{"num_key_value_heads": 11, "intermediate_size": 2816, "vocab_size": 32000, "hidden_act": "gelu", "positions": "learned", "init_std_qkv": 0.0217, "init_std_o": 0.00426, "init_std_up": 0.0217, "optimizer": "muon", "learning_rate": 0.0105, "lr_head": 0.00782, "max_grad_norm": 0.5, "warmup_steps": 200, "max_steps": 5883}
MLP neurons of a small language model. Each row is named by its layer, matrix (down: output weights) and neuron, and shows model dimensions 96-223. Each number is 500 + 25 x the weight over its row's rms, rounded and kept within 0 to 999. Numbers have three digits each.
A block is one neuron, or neurons of one layer that tend to fire together. After each block is what it responds to, as a language model described it from the Wikipedia text at the highest values.

L10.down634:475504489461489539548496510538457488503509500495499482473536499523504549490515452484477486492517517511463518555479564501487503497517472516470514490480526537505532498474497496480461514480528530472515458514469499497491491546542507519497472502500520473452537492493506530490491518553513520513490548477484479509450559494533476518467449533491479507465525461532491536451537503496496468502524
L10.down681:491469454501510501437478467486466509486544510501481501479490478488512531449552454479506453511477493500525540470487498500540488451513488511495483536472458528493492487484496520529505448473479537545507479434509497513467494547518568485478501533498535483482489465497476508509501473471529515485499487469485508494490549510491498481504482463480512510496498490478508495561461520466514516441484
L10.down1588:504486514490499469523521573493495484509523479488512471455529558471478507501499538464501513494453508513514492517477491489499539492549518516492542521500484469510509510461536508533513496460500510505479499470477513513529482487498496498522496540520512537487451463536504552505469454499524507536501527478485470502480545484514472478512494484536499518498475474459488511507509483505509510487484
L10.down2094:510495506496512504497524570505517542489546474468534514514452525460573517517535457512506522437489558453461492494527487490495514553550492498493473487525489470532504480487513510523529523458475491484502476540485502514521485507496494479504500514490493517497506502510478506497468512494502507489527480483480530460485506473506496538459555530485488527485473463506486533499520466506503467510522
Description: Newline tokens ending a Markdown-style table row (after the closing pipe) in wiki tables: filmographies, track listings, sports results, election tallies.

L10.down56:492513495508502446503536475490457498560508483473465470508518474511555474511540511537453509513526526502544444493506452492502495506516505518513518472516464507497536492489523444496523491509529459505505495501509515486477483494473450479513545543493487495481523501528510523530525519467494479494511493511561474466442493472483486487492482508514489533492519521539453496505524469488486511524527
L10.down540:509476507503490477488540474526562436494523469470497508510527504524479458496487494495505512459445478497458528446490500531528519487522491541474494522502470503492569505514488499459545486487512515473499515461492476479480475477520504515508486505485459502492540515514506541523477559523510523530496491491477494525473508496507486466471548502487466477488485530507495519517501501513473492510533
L10.down2534:513495514530506503474498469485505515526495503536496489504486522494483517454484455507457467507522453494485520498528470520514518460524498492522499449464505479498538522489478484529530458483504478470451515501452509474556552492538486522472474494538522493490472527496509470524496481493499501553447459531538493476484505509494477458506499489533490518474519519515492440463562474488497499536482
L10.down2673:525481486507468481472507465505520464476550535442510496442515539524525465509430497510538531489498490473528524497556501531494498498488504472491511482540455527508488539499499522477521528512500526551478511454518522510469476516479506502507460492521532498574494490544481487500473479487549532510472474481501478509545481521543505488473524480542490497443511525534553484533452482490526545518512
Description: Pipe separators in Wikipedia stats tables right after a numeric cell, mid-row (e.g. 26 | 12 |), plus occasional commas or colons in prose.

L5.down96:526508504500507485492508487441520482454553509524491506474517452517472469488455505497530519525489474453523484494472523516497498499510482500511514519454519499457537514479505496522510490460526483495488494478482497459519514520502481478485489473502523488509510540456481538482486505515467507486454485455485506552490488494477468541488473525504547529507528495468536496524530500476491515499541
L5.down152:550499524526501562498485489481463505497517517523475518488455473486492475453508511495509503534524540479497423459479543508456454549514500530488517490496505507507486496495500492521488508561474492517503489522501515517470482482469505456491516513507486473480556518501508528512468510497513497504510459493495463495433470521496485480499503510472455491492510518539510469503519478536528484436448
L5.down524:496502496496499504505519548501511505492504534520538490488498495478467480510512518468548481488501447514541460520501515543538488516487466484535525537466519458455492508525529464491513481507505495527485481506510480468514490526501510493519537479503468514507467439519518501495544521520525486509474461471471481524496502490461507510476553524500518496481502530501503491529509560492514489513494
L5.down842:531515477467501509533509566480523502470484498510519517481512489515500490499503487517468538468504524492507528493498523477497529511521486506496546504460501526477493498512500476510503472471506509512483530485472465470499539502482480532499481490468513505478506494506531526467524454514500507539436474454506496477448472479470465495508501557510512527489487493443480489476477487536494499532556
L5.down936:486487546471503509529485476465497536423496505496479544496509509504498472545497513524516509489497499498531511501490523511511511464501510501489512497498499520475489480490450509533508476514534518480491507497521480498504543479514498460513507482430484523474522497511513506496472499537551503526522483495479484550532499474480477543458504510489490487472531534506505521531459473555500510508482
L5.down1524:484490514512495481532507511483508497479508479480503508539476463519495459503501471516470489493501458481480530515536537524552488509483518520499533501510493479528521521508498520509532529482521466495496439508474512505544500489475493515515444504468481506473478458498508495508482507497452499516503533517514480484434504476465488461466488504558483508445472488468511534473437485496540511527495
L5.down1538:517536513514486515514547517498434525454500523475512520456515519529474500473505485476498521510468495489527522482506491497501498512501514522511523499466484525478485484501528487499495495486524503432508517464484479491520485489513469533474435515536462498531483447472483447469499489508490482498521482442511508512475504481496524521504433503530519490471550432523498494488516519537478478543508
L5.down1590:513467453524471508489513485491495548509477536514479501490519524480500489533501525557479544518471490499489494410462483507496509469491507481485540471463544461532514480554521510479535509477473485477533547502482481479510536505484561530505515443512477505513557515481481489532495480531513501490484471500484472476467487472488492505464502561479525465545508481505471485503499525503487476499528
L5.down1801:492509504531567497505490464483494534493513544522498490511529477502488491495495490514463493521517445523495474497462535536504457504520515511486519476465480528492480498467504464505471503517530493486458528465557521532501477470442515504512442488513517489492512508527510531525483501528517509502476459458534497471518492472512540503503499518487507489475515484467513488515527496470489498516503
L5.down2156:486506510508514505504529517493518503488498523496482519481493540531487516493502553551472560500464497480508544518482508497543535542521481508559474463481504495507476476490520519516492485526488442518475492532496456492452492503484482475494548484489484509544501507515472519489542502519536529514472551552526458491515499503465536491472514509496538486490512496503506512476513482466548497464534
L5.down2225:481509510493493506501494499531463518508553565516510536533515501496495499479514466483521451529494500458534439531441479558472512461482498514467479542496506524507547490435518480483499455464504486493461467464512502487492491509483515549509497455532491463524479492524512502476476498474507504461491483460504479521501485503479494493494495478490489522467539482517537544479473489489481477519492
L5.down2339:491518470505511501471552516475483514475543476477506504493488505502512519502510515513518516467511487473516520511465512505503505485508477488505568499460481521494517477537500514515512493519531510475478506503507499475532491492474497508454468505499517466526459466527528510507469514453525479524533481518494489472470498461510504486555446524531471492461517493544474514472519481484467530500485
L5.down2482:491514498513470507473568477470493516508530525477500542504504512472478510479490506482499509541519508557530497477502468492514526511472504487481470528532545505499480550491524548477505528498461491480458465515512519524507530521531486499501508477475536471504555499528490455458519490510499459497526498463497508537491465526483517490487472460510483533540493481516560497466485519471512482513499
L5.down2547:523482490488527524499496558505518488496490497549494470516476503504504495499471504485464555507483510507469526524485472492544469502511467473493477537495495535448492464458491483502509503432466482502506528475464506515510489505487501495494523547508492529497481500491468511488522470514490507500498472433441486489440516499493461477493486478510470504480469501474493537502483475519478518525503
L5.down2626:510513500491518498555468527503501541496522485501474502485461520461485493498515494523521496494484467525521505503516532489515532484523497503509502491514528496534515479504497484522474502518546460525480485457539468450543498457447496533559452514475490489542533472531490526496478493493524455498484505459500490492456510530514451426482457505530533495498475517500536461470493473533520521496521
L5.down2633:515495433488518512542488503507459511508500522506518481498466510489495477483491512546495507533484506523501499473534454508478487495512506495469485505464501510508487479487545491487474510495516517518526475517520507538511477477511451481418528519455520502480520519529502504533493484552473464495521524441537481503459495502501492499528492546467515516529506476480495522528459530512512481454490
Description: Line breaks closing a wiki table row after the final pipe, mostly in sports stats tables, or a paragraph after its period; sometimes the last total cell.

L4.down121:566522552463507487493501507497515521497487542527476460487493475499543499482508498549501517478525489478515503501497508514515483461495536488537512484473507503506493481456458509507478515496516497516526462503438514474501524499513506506514520498535499468528523501506509480460534497501518478539478458475502472468446433472483504449511523532499453478499471530494505527489476497453503463534498
Description: The last cell or closing pipe of a row in Wikipedia markdown tables, just before the line break: sports stats, election results, discographies.

L5.down273:535498454495500520463534549491467485543522538500462486540535490429490527518494479480491505503466490523514501512497534508513493512473500516496529509489502487496499467554521507492530514510517476533486485498516489504469525516525521523523547482483477476498511501533479536530470509505488460454479453489499500508447478498441531526509495469479517495518502467511511516477527522502525485496473
L5.down454:505494470440505539514494521482504481471503508525467523554502516501504484478491496505495494495476536467511507522489537522453500408520476511480523473537466506536533511496522512488505488488537492446512485490495599491540480495484524483448539495501508544506498470533484489470519474509528493498491511488557482531524505494499495493501517525498499519477520471483497515517482513493492571494498
L5.down702:430450500470480485456502532438496495525508500478512543479525534529522488518483457503505517498515513481463482475468468444527483479487477514490470484474485505473495480469545474542504532483544495512481528465465488513463487459522515476533474546462506503514531510495506530424492494477469526487498500493540529538515489481505476478515452502474477503490517477514529492507523489513584512475492
L5.down780:544523532484493426490453504553514505512511511502520522517493489484487502476514526527506525510494452500501545499483491500502516484499510526488458512487469528436494466479504491524488502514453538498515523521510487531477491481483512513480463490492458506487507497510494484467491499527498532483494496506495542506488488516555492507512495460500522479565447547474547488501517452491516516513532
L5.down858:490513462473457483529517510506474544519515496507511508507528482513501498521477535507508475484504495489490475509465496505513493487480548492527467495513556466470552480526487512500473509495520499521544544502529504456546491503498449449480523499506481468497472470553539495519491454505493489486474468468471530471497514484485509499485525504458471489504489468486515449487476502517474496478492
L5.down865:500514487547534526510476484502505503498513488482512518548493511550514504486420531544534479462479454489489469485470503519514512529496468502548482493494463446485522503479543509499508564510500504453474493471473468508487511537533493522508486486468517498511516456490481515452506498494512495467465512504509503523479484497512496486504493472459477514480468489526512508496492461519475508495508
L5.down1050:525551489502489466533477540550478510492473521484523474473512489510495485505510479475471548483519506498496489528484504505497539490529521482511517483456489513528534553489520546466535533487499499505511474496479538495500507470498511530517507484452471476485493542472491538512510484522527468529504484498507484463490477490519484489550512542510542468492494441531513508475446494491456516482479
L5.down1165:495498480502480484521528545444509478470485489504535501506516524560486491456479509508482504509533539527493475516485540484545463496455475491514464501475511478525510514478528519487487537452511499521531429512524500478490505490549501523502490461516485517497503506522523463476479510503493467445496512462507482524517525499487476538500510518552482433534517514521502526501522517524513511507500
L5.down1180:512514481485500487505469508459480503494498503522500507524515488502494495471493490529509521474500533511545473475512503471468507498459480490503511489472541510494459510541483483496487495485499518530496499487488489506500506505548520513534500497520469516491504503539504532491498514495468479484530490497507510521540483473476497494461526496487479497559501531523457491488502508546498510528505
L5.down1277:488491515488520514524525518502482458507526529496480490506513502450519483561473488491504497528512482479542483500504502479521497468505504475495506521467455481524498539473532496478530469514476501491504498489465508543537507505495512512487524435493517495467514502495492526514519486505416516501503517513528484504503497503524454494495488460462495520499499512484460462499468512524512534493505
L5.down1499:494512526472475505510501507489505472534499513486471452475465474524479479480466489498501503552524444482536516477505487492479477514503487485533491460489483482477491462471516478519509497506510482493491529536541517526511540503538489500493519511471452517503494513511535481495481519524485480474521536486524528472471486505473480503490505478490496464461541511453489527529501469476463516512529
L5.down1577:504521505526445559515485498515503495543494498549499479521518471480484495507546485425579489563544503469567488522499465489523440483527554531512494471501522462467538518555509516492501476524500490499531534457476509496461504507486446480488484509496473491493505531441516528516442459472493453514506531485512458506528494513493500511486502529497526527508492502527477483533510542536559510505492
L5.down1718:523511501510533515513486492505505518495511455523540498540488518510527534504495508505572469469512474480503467476528521494502550506495485477498491503490478474508478492504528434498486483519461492496509522527507497512544506459495538542498532519481479526531482478528470472467498468454531502456499504532481487501492467499492504477459551475491492497531505484492508499466482502500527479530463
L5.down1834:446470516512511491531475527494511507478464516475535500476501499473513510512522499508511496527478504519497487498470455495529514522513457513529539485494462471513508511520500500492510517501488526502453543508486482477472525486508507510541478568498505489501474514477488499511464493494506519489457494518522505499485486529534471485489522499518494515515526495449559459502512502512474540441533
L5.down2216:504526518506477519480514513478538479505480485543463461495502422518549527499495515521496497487469489501539472518496513513517479500499505477545507487502475505465507499531491487466481459484554524494489542491495513489508488480558510468477503457453515486526552521513554530479488472560531499485449502489502509516505539493479505511497474532483496472513468516456512499482497520483519514523489
L5.down2358:480484519480464519575533503467475496491475543518520496510511510460494470462505504496543515470510499485492518513504522543492508495493498529491529462491554502503520474511498529495486506470500486504493479461537533479513516477484535516502522505502486483510512503482557496507528526503496536516487548525454502446522473514522484490520508523530487523475515471501428503503507506495509470467475
Description: Hyphens and linking pieces inside multi-word compounds such as day-to-day, soon-to-open and forty-one, plus the s of Women's and closing table pipes.

L4.down1964:503487469516501491491501572496507483495483504516465511456501488505518499478491492470484526511508485506478482516529558478554509477485527527541518508466506505474463500500489468490491499513522507501484495541492487492519517463486501499506517514520463446521555486480512512460522487511527489457446511490503459511432473513502466463530473538509491500475509511461528485496557507496505504508550
Description: The closing pipe at the end of a markdown table row, just before the line break, in sports stats, election results and discographies, e.g. PB |, 2 |.